config.yaml
n_kv_head: 4
activation: "swiglu"
tie_embeddings: true
parallel_block: false
init_std_qkv: 0.0386
lr_mult_o: 2.0
beta1: 0.95
grad_clip: 1.0
schedule: "cos"
batch_tokens: 131072
seq_len: 1024
MLP neurons of a small language model. Each row is named by its layer, matrix (down: output weights) and neuron, and shows model dimensions 192-255. Each number is 200 + 30 x the weight over its row's rms, rounded and kept within 0 to 999. A neuron's up and down rows have the sign that makes its largest values positive.
After each neuron's rows, "fires before" lists the tokens most often just after its 100 highest values on Wikipedia text that the model never trained on. A number after a token or word is its count.

L11.down752,156,197,248,223,172,176,156,226,174,186,215,208,213,201,224,202,195,174,221,210,204,210,153,236,198,227,204,185,203,208,147,200,222,198,205,185,181,236,213,222,188,179,198,216,231,177,223,215,215,149,226,203,223,225,201,256,233,218,324,212,155,201,227,158
fires before: "| " 41, ": " 13, "–" 5

L11.down662,131,225,194,226,268,119,149,191,193,226,202,182,286,197,203,215,173,208,150,166,182,171,159,186,206,164,210,194,166,204,182,210,197,265,234,229,245,232,210,204,167,218,224,213,151,173,190,177,226,221,207,168,243,190,193,183,167,188,248,210,209,165,174,208
fires before: "- " 83

L5.down838,210,187,165,205,226,183,139,217,192,179,192,205,236,217,227,234,168,226,209,182,209,229,153,150,190,210,173,198,214,155,241,176,210,133,178,219,205,210,203,243,205,187,243,228,205,184,268,251,222,198,185,215,257,215,216,172,192,201,239,252,199,177,144,244
fires before: "\n\n" 30, "\n" 21, "he " 9, "she " 8, "| " 6, "the " 4

L5.down605,264,237,195,178,148,192,196,160,233,265,234,229,179,217,234,215,212,196,197,212,218,159,221,221,178,172,226,145,201,175,205,269,182,178,225,196,208,226,256,193,210,194,171,219,226,203,189,240,267,239,163,218,194,198,239,172,194,239,226,201,240,241,157,197
fires before: "- " 34, "\n\n" 13, "\n" 8, "000 " 7, "| " 6

L4.down659,208,249,245,165,227,192,239,169,212,213,251,245,195,130,158,206,172,257,195,199,161,187,190,159,226,196,161,223,213,221,168,177,174,207,216,225,115,251,198,177,223,240,285,245,198,164,206,221,256,202,233,195,216,184,217,188,155,185,137,164,285,203,152,183
fires before: ", " 25, ". " 15, ": " 11, "the " 10, "." 7, "in " 6

L4.down476,221,200,169,249,186,177,189,202,196,222,251,167,285,206,215,232,210,145,197,269,217,239,202,139,190,197,208,221,234,178,242,177,255,219,251,199,212,236,221,171,244,207,158,160,170,215,221,229,199,224,176,218,165,249,204,213,225,215,160,242,236,189,195,171
fires before: "|" 38, "| " 25, "ore " 5

L5.down693,212,258,173,235,246,236,207,187,231,238,167,200,227,189,157,189,232,237,219,180,142,207,196,183,156,156,143,135,218,155,197,231,205,171,186,188,227,193,249,201,242,201,201,216,213,160,185,221,236,135,161,204,172,186,140,221,180,154,188,215,198,206,202,178
fires before: "\n" 60, "\n\n" 40

L4.down761,180,211,161,211,197,175,226,157,222,194,178,205,155,196,218,179,160,218,182,181,209,202,172,210,158,209,196,180,192,172,198,163,197,212,253,194,226,199,217,245,203,211,150,200,200,244,208,215,182,227,214,206,220,151,131,194,187,165,269,149,206,241,166,174
fires before: "of " 31, "to " 9, "in " 7, "from " 4

L2.down226,216,174,220,183,225,215,238,177,103,187,210,215,255,204,176,196,181,239,235,144,233,218,186,212,223,179,200,215,238,207,225,198,253,196,211,188,156,217,195,178,194,224,206,162,261,209,234,211,197,192,183,221,224,199,175,209,179,197,192,168,194,208,187,231
fires before: "| " 23, ", " 15, "\n" 13, "(" 7, ": " 6, "." 6

L4.down1004,199,201,179,214,207,179,220,200,206,178,197,203,198,205,187,173,225,210,228,178,199,208,247,186,199,207,211,148,182,217,175,221,225,200,190,219,234,247,214,171,204,201,208,176,170,162,181,173,197,213,216,191,225,181,205,166,227,185,159,134,193,221,183,227
fires before: ") " 34, "." 14, "; " 9, "," 5

L5.down35,223,213,190,217,163,143,199,218,224,178,192,224,235,190,145,203,169,227,211,208,212,228,250,211,153,174,199,201,179,158,215,212,239,202,191,264,182,208,248,212,248,204,204,180,206,192,196,219,207,153,217,219,206,218,206,252,181,206,191,193,247,202,215,191
fires before: "===" 20, "=== " 15, "==" 12, "== " 9, "| " 8, "\n\n" 8

L11.down410,171,220,178,202,216,185,211,242,193,237,187,204,167,204,199,188,217,223,223,197,179,220,213,179,166,190,225,198,154,227,181,137,218,187,210,193,215,181,204,176,247,218,205,221,195,205,187,191,301,252,148,195,203,218,231,255,203,190,192,133,172,160,164,201
fires before: "| " 36, "/ " 12, "|" 7, "1" 4

L7.down448,234,212,141,175,186,170,172,162,220,181,174,186,163,185,240,179,199,190,165,189,224,213,236,236,178,184,166,241,188,204,251,152,190,171,230,204,211,228,250,200,221,155,215,238,254,199,199,221,218,157,207,192,215,223,221,182,177,169,148,188,187,162,238,175
fires before: ", " 24, ". " 12, "runn" 8, "." 7, "ales " 5

L4.down46,215,175,194,196,197,219,148,151,230,172,174,263,207,162,217,219,223,226,234,185,177,198,231,187,176,169,141,187,251,183,231,241,230,213,228,213,226,210,232,215,214,236,194,216,234,192,195,213,187,175,193,215,205,167,183,180,208,206,151,247,187,270,189,247
fires before: "| " 45, "\n" 12, ": " 5, "ani" 4

L4.down633,155,251,212,194,145,213,253,190,226,215,191,180,188,202,225,143,215,159,258,263,176,221,175,189,207,233,195,154,205,258,178,215,227,227,240,199,176,230,203,234,215,191,195,175,182,196,211,191,226,177,227,203,218,219,208,172,237,185,205,152,211,173,183,165
fires before: "| " 29, "–" 13, "." 9, "; " 7, ":" 5, "," 5

L3.down110,165,237,210,236,136,201,97,190,274,233,199,181,198,211,192,172,221,178,196,189,175,198,195,231,247,214,147,188,200,214,207,267,156,203,249,211,211,181,252,229,199,216,234,214,255,192,195,193,169,212,164,206,156,186,223,144,236,222,268,220,241,245,171,175
fires before: "| " 52, "- " 9, "the " 6

L5.down125,243,205,158,184,212,192,212,175,165,209,218,170,226,197,216,167,168,169,184,218,205,195,164,155,267,182,208,164,203,204,213,155,187,194,160,221,230,167,191,237,139,150,240,225,205,186,216,175,253,209,224,165,178,182,204,190,191,224,217,235,244,119,193,208
fires before: "- " 88

L5.down184,229,199,196,225,199,218,216,214,138,217,204,200,180,207,183,230,190,215,189,151,186,176,185,236,202,164,154,234,224,188,218,198,186,161,176,232,203,193,202,215,184,220,176,126,213,164,185,210,211,214,297,227,134,185,207,151,221,185,220,168,240,202,188,215
fires before: ", " 25, ". " 16, "." 7, "were " 4, "to " 4

L5.down795,189,201,262,203,181,218,218,194,167,192,228,204,147,199,179,246,210,204,211,230,198,259,202,160,223,220,259,195,228,169,185,189,192,207,157,252,186,203,208,168,201,226,215,184,172,266,192,227,260,240,195,254,200,170,221,169,221,227,166,157,199,203,159,143
fires before: "==" 40, ". " 9, "\n" 7, "by " 6, "and " 5

L7.down432,194,218,220,190,198,168,204,187,214,203,259,228,186,228,252,183,200,229,163,233,142,234,186,210,191,188,241,215,137,180,193,200,230,173,158,144,229,148,206,209,189,198,164,175,231,207,184,189,190,194,174,227,177,217,168,237,172,213,197,169,168,200,184,166
fires before: "| " 72, "." 13, "|" 4

L3.down383,203,215,183,234,217,234,201,222,205,207,169,247,185,175,192,188,176,208,220,241,168,250,198,146,179,192,165,167,186,218,236,227,181,216,177,206,193,214,249,215,183,233,161,178,224,180,224,274,139,178,183,244,202,181,105,178,181,165,143,149,213,210,194,184
fires before: "to " 36, "that " 13, "on " 9, "the " 6, "a " 6, "in " 4

L6.down775,221,251,200,219,208,183,202,244,163,176,173,165,164,248,221,235,216,211,219,175,183,189,201,249,222,175,202,223,274,203,178,205,236,233,172,141,153,178,172,183,173,239,219,201,232,235,197,217,150,247,139,176,189,205,140,153,216,192,219,264,191,187,202,164
fires before: "1 " 13, "0 " 13, "0" 10, "by" 8, "a " 6, "the " 4

L7.down464,228,191,178,250,269,201,181,163,251,228,253,174,199,219,217,236,199,218,200,199,217,199,189,179,193,187,162,225,194,226,286,180,200,208,204,227,189,213,230,166,167,231,235,200,213,177,202,192,213,198,197,199,165,194,205,175,252,192,271,151,231,200,126,186
fires before: "the " 45, "its " 5, "them " 4

L4.down769,223,221,199,242,193,224,221,207,95,148,175,181,217,189,171,233,223,202,192,172,190,209,163,193,236,201,175,176,177,208,198,184,232,155,190,238,141,152,168,186,210,256,201,225,165,243,175,206,205,210,113,226,220,159,229,196,184,189,174,231,204,146,167,188
fires before: "\n" 52, "of " 9, "==" 5, "been " 5, ", " 4

L4.down193,208,234,194,213,225,208,201,208,206,250,165,223,216,169,153,199,201,187,176,180,173,189,208,170,186,159,131,199,237,199,214,202,218,146,142,209,233,175,240,179,178,221,186,216,193,143,236,235,215,170,189,218,204,168,177,238,171,161,121,195,177,201,212,183
fires before: "\n" 65, "\n\n" 35

L5.down445,225,232,167,215,152,220,194,174,250,222,213,177,167,213,195,163,209,155,140,188,173,213,229,210,146,202,190,179,177,213,136,153,181,206,228,272,195,218,263,209,252,180,191,176,211,134,183,267,202,233,179,166,193,230,163,181,175,233,191,204,165,217,184,209
fires before: "| " 63, "- " 18, "\"" 7

L5.down598,195,205,180,212,238,162,241,244,263,223,279,198,216,268,211,225,210,188,145,211,182,215,210,153,239,193,194,196,163,236,205,237,217,228,189,187,195,213,208,193,215,155,197,196,241,198,184,242,195,219,190,220,157,209,212,268,218,253,147,185,222,167,242,225
fires before: "| " 45, "(" 19, "|" 5

L7.down998,156,199,190,174,202,161,196,192,216,222,192,195,287,188,174,230,167,234,199,175,203,206,207,202,258,136,218,246,148,166,197,210,196,201,213,198,203,161,157,159,179,202,202,223,201,196,178,204,218,127,233,185,151,185,212,237,220,177,207,227,195,201,153,189
fires before: ", " 21, ". " 9, "and " 7, "of " 7, "." 7, "in " 4

L6.down817,192,219,224,198,203,186,240,210,220,192,198,185,198,198,209,192,149,227,152,185,210,185,195,132,202,165,170,163,189,230,152,204,187,235,225,224,203,208,172,213,225,215,200,203,185,187,211,220,220,234,181,138,204,240,208,154,174,201,176,185,235,187,216,223
fires before: "| " 28, "- " 26, "195" 5, "Incumb" 4

L3.down220,230,168,166,203,221,168,221,141,166,206,186,159,224,232,235,236,222,201,223,190,208,216,191,179,219,217,177,207,159,215,189,197,176,184,187,177,163,255,217,216,199,164,172,249,144,233,222,182,136,213,216,216,149,236,252,227,177,173,207,227,241,159,190,182
fires before: "| " 51, "|" 14, "y" 4

L4.down577,154,205,188,232,194,237,228,203,177,160,200,213,173,213,209,199,146,239,181,175,196,195,193,132,223,169,150,231,164,235,147,190,186,210,190,235,205,183,184,172,190,244,205,135,249,186,207,196,170,164,230,230,201,150,258,226,201,240,187,194,224,167,123,141
fires before: ", " 16, "." 10, "ent " 9, ": " 9, ". " 7

L11.down91,203,193,168,254,126,212,204,193,213,232,242,220,200,183,193,255,202,266,178,192,196,170,208,202,179,175,181,193,188,194,227,204,239,239,186,183,212,192,251,239,190,176,217,253,231,249,156,191,199,159,236,199,228,213,202,226,177,184,150,213,186,230,251,201
fires before: ". " 40, ", " 31, "." 20, "\n\n" 5

L4.down197,254,184,185,238,178,232,210,203,194,175,243,146,234,170,160,215,204,207,216,213,238,204,202,185,266,183,182,241,233,199,217,213,192,177,216,229,175,190,221,219,242,219,187,206,197,208,187,201,238,262,217,197,190,171,199,199,221,217,214,219,235,211,208,226
fires before: "| " 89

L11.down851,160,231,232,121,232,220,212,172,178,222,187,200,190,228,162,235,226,242,203,131,200,279,219,204,207,197,213,223,192,226,222,195,211,187,246,231,160,204,205,201,185,259,174,169,245,136,162,205,292,212,188,199,215,215,272,221,234,217,178,184,197,214,173,175
fires before: ", " 23, ". " 21, "\n" 15, "." 8, "\n\n" 7, "==" 4

L5.down618,238,152,206,200,196,196,219,156,217,228,164,219,137,233,201,147,204,199,153,191,213,171,210,162,162,169,216,226,229,195,249,228,275,220,230,205,202,173,302,192,225,184,155,170,229,191,208,224,247,208,138,151,171,144,200,190,227,183,199,233,188,194,190,167
fires before: "| " 51, "\n" 30, "\n\n" 17

L7.down540,191,209,201,226,236,253,246,216,208,230,215,188,196,179,130,215,212,208,206,224,176,135,212,176,205,197,181,170,228,231,152,224,222,185,179,189,196,237,211,190,224,185,226,201,215,231,210,240,137,242,164,140,154,242,156,158,248,196,219,190,161,136,216,203
fires before: "to " 21, "the " 12, "a " 6, "been " 6, "in " 6, "from " 4

L5.down970,197,205,201,182,235,200,185,223,217,167,227,136,183,166,181,173,176,259,179,208,213,197,185,167,248,150,141,181,172,204,230,220,214,204,146,204,241,178,162,136,212,187,150,179,250,162,209,174,279,159,253,179,232,140,234,220,157,147,297,232,206,144,233,191
fires before: ", " 40, ". " 7, "." 6, "-" 5, "'" 4

L11.down654,222,210,199,197,217,219,230,176,171,168,175,179,175,288,193,181,176,185,216,177,199,250,226,185,200,162,201,232,228,266,237,172,196,187,207,215,193,190,212,209,265,223,183,208,217,184,211,224,313,235,216,205,197,208,188,233,224,224,161,167,203,186,186,165
fires before: "\n" 87, "\n\n" 10